Part of a small language model's weights.
Size: 11 layers, width 512.
MLP neurons of a small language model. Each row is named by its layer, matrix (down: output weights) and neuron, and shows model dimensions 160-351. Each number is 128 + 24 x the weight over its row's rms, rounded and kept within 0 to 255. Numbers have three digits each. A neuron's up and down rows have the sign that makes its largest values positive.
After each neuron's rows, "fires before" lists the tokens most often just after its 100 highest values on Wikipedia text that the model never trained on.

L3.down814:124123133077127144129085110092173087112128141104168097103165095131126148129126125088102122126117110133190142069127166123143139188101157147099145174070127124130135101126119151142101159135090146136112148143139114156152114100155134131141121133146162127128099121072139145121125139132123151113124123139114128148109169120134103142141156108115157121141109130166113112136123127130153154161112147145119145100110123109141106093111156111158132157126117094123142157153115133120104136109162096109160108097119160121093113126169127137108146096107151162109101139106152105122118113093113143104
fires before: "==", "\n", "The ", "In ", "== ", "==="

L4.down202:090108126097064096131140105104139099101147115141107135148238115103103136163135138110171091117099112157099102169125073114130119155116118128134139134144153106087159102153144080131104138137132092105127083065140134112083108149161124127139122106142138116132139123127144146161144147133153144108190108149110120145092140112109120107108119130153115132112113109121147089163100119078154133118166123136098145085150140160125121091121131150135149073086117078122123124117094114112156136111149073100107158089128130158176104093148146129130109153132137139128107137142100140128127149108122127120
fires before: "==", "The ", "In ", "===", "== ", "He "

L7.down1186:140084100130108152122126138138132102141103142138123130111159126101080102140111125119060132145091129154136178116085137126132133116125164141153143134099151135163132135121108084135117105157129128144158129148102142118146104107137094108124166135090140122107141111105127083155107146136127132114130092136206142142153085128096131127133141171113096128144131136158148125125090158191092161110135071151099111128156146102107127119137122152156102102127133136092119118141191140120095126133149107125116128171143105125160137125108157151163107132077144108140167157077123137142159103107148120147
fires before: "| ", ", ", "\n", "s", ": "

L2.down1007:138126112104143167126154122133120119166066105132136132075203120123082137116141100152134147134132136126135106102158139125141152175178126155108142172093106142101163124141119130116082127119145145114138181196086142150181149139139125123137126136127098052117141134075100153126107148122091164124118120150138146124124162157127117148140126133178154110126147121115103132142134130131176140132129157110163130107092126132134132139121127084113129124088099137132150126132152146138163133122106122089132155153131144141128141105128129148109119128112154126143117144141126142143105111115139138150
fires before: "\n", "\n\n", "==", "| "

L7.down1307:115144162116099143113095142137164111122122113131090149095079123111161145128172167134122135148090125124120105144102111118133127162106094157128102107122165090115153145118103139122098110152133143108141121130170111076126145145167099105149092122118126121126105130115134130149133113141117109124125149152128150102156161162094070073109127119142147147129141089139130160096129091122102145074143140123118135095140137136163120105106117124171126165105159146106121140165133160123164151109098149117092164083120111151142134103140103110150162135111163134137118131078106157146135121151156135161
fires before: ", ", ". ", "\n", "; ", "| ", "."

L7.down757:104163124110152121083139105125141184137124147121104094126210117126114137131093132136140108134154143130136129126137157139138099123153074142131104133148132103117097113132138121128115078135130126122115119129085090088089166094145133118112119117132103106143165096129133138148125191116174147126159121107130125128123164117088174134185114119185133159117097171133164102132106133101148094150124089151138094144145133115153126116140109100113122142124120137120108147154115129161140110115136067131128118098150133120163127160165127101149158130127124092107118119138132148111136126116122139113
fires before: ", ", ". ", "==", "."

L7.down1330:117162141112138136109080098132122101127108154124076145120218122104116127188168136114135132149117160124138121171112119160177150171157114107123148166122148111112133087141120096117045125123138122135135147094168126108105149092142153091110136129155117115109152091137157135159094117152110105113115115124137129125159118150127093098118114151113122168132144121118128128095101125125136091143141141145137128092166128118174129149156134144153133110127108139105117125106121103123145112125137138131095134072088134146140142091136110135113126133131100109097132135146164129142131091130146126122
fires before: ". ", ", ", "."

L2.down1157:133114107110126100106085130179142141087124145157129144107255102148128116118110123138102122190127058136079094147157127130144188134116156147124151179124095122144138132112125141103134152116120131127111141153081122124146162103075102152170139186137150121139137110080130124183159137133121082157176141143116115129122120123142164101163138136123145124100109066105116120141146101097180102125152134126132138119133112110114108124143156136113141117144107104144101122111125120142168138114119093107072109110135155112135088126144172128113105114126122118135122144126105129125103144127144137102
fires before: "| ", "- "

L3.down39:102155106135111122133121122110179107161107124148158130123255133137128098121124126143130164111169144143118127091139128161118119153105150151163142143127101160120132091124131126126132134169123160134118168131123136128124118131148136130106129154080105117142163098137131104112156141121145117157145135119130124117095110143112159170153114133107174124127099100154113125088139095140127160117137177118116161141132112143168096132106112107109151183125082138128134155121172155112197147143166129094122113112102141175152139100118119151120146127158133144168144124139121110095082147127116120104
fires before: "- ", "The ", "He ", "In ", "| ", "=="

L7.down586:156124122143116122110115072145133173114136128144155103161255145150142116130133142089123130156137110158185113144109104137089133109104134152068100133156115091113123112091154105089114107089097120122156148141088125089125125121115132142192135105127110143129104079123127123172110142148113151103132147117119103161112180137148111119123097197125124132129148127134105123161128102118099150166156129129125134134148130136101128102110137132132135117131142083137098115129143115146147131130088130123135081140149122146179166138121099156131091088174125139146078127142143121115163123136139130116
fires before: "He ", "It ", "The ", "In ", "She ", "On "

L7.down822:111150138124117119120098124116092142129139158148068142131253108109136093143091122079098118152140135086167165168100155148164129132128103094110112142098161136090124076148122104128102110142106094145097152157108101102145156133134170138104155103152155106091122139151143118139083167141135101126163113077162115104151136180131142144147110136126112126092161078134147118121108113168132141144165094152112052099111099124128141173166101133183121110142112173119140147161118082131116194123093129122130140157108148115144099117131095120141122145108155157151090127105124120133140163140146151138
fires before: ", ", ". ", ".", "\" ", "'", ": "

L7.down396:125147133146132134151116122114129128137126147146091141172105111123097123133104139143127119153151134142091163142112150137156140185077121154122121116132138116112151089140101137148115172106113160130154147134139164084144122135168126175155138115146105120135175151140142158117135172120106119111117122102164149126110159064118126166128087117094065103174133120149176100094122144116109096170129112148128112129075110143109147113158131149138129106158099126146145132166125130117124125165123097121136147135107116132106112127162108147099144126070080146138124099093105076178129126139156146123
fires before: ", ", ". ", ".", "'", "ation ", "; "

L2.down269:150109110123139100077164139142099142165166114100133147152091092093155121114151123127146146116130148120133129141151152161107137150134112152112110122111126138106122122135066154116130142132124143147157081103140102115131150130091131132133092091129124104127129167101175143100131126172150133148112135135140145123153163114110134140154084133133117110148143163125119123128076166080108153141121161124094130112128138107116109090153170130111122091119188133112113130133113137102091146126163088101073090110151127086086140095114090111094189139119124112113149100135146124146097151100133165139
fires before: "| ", "|"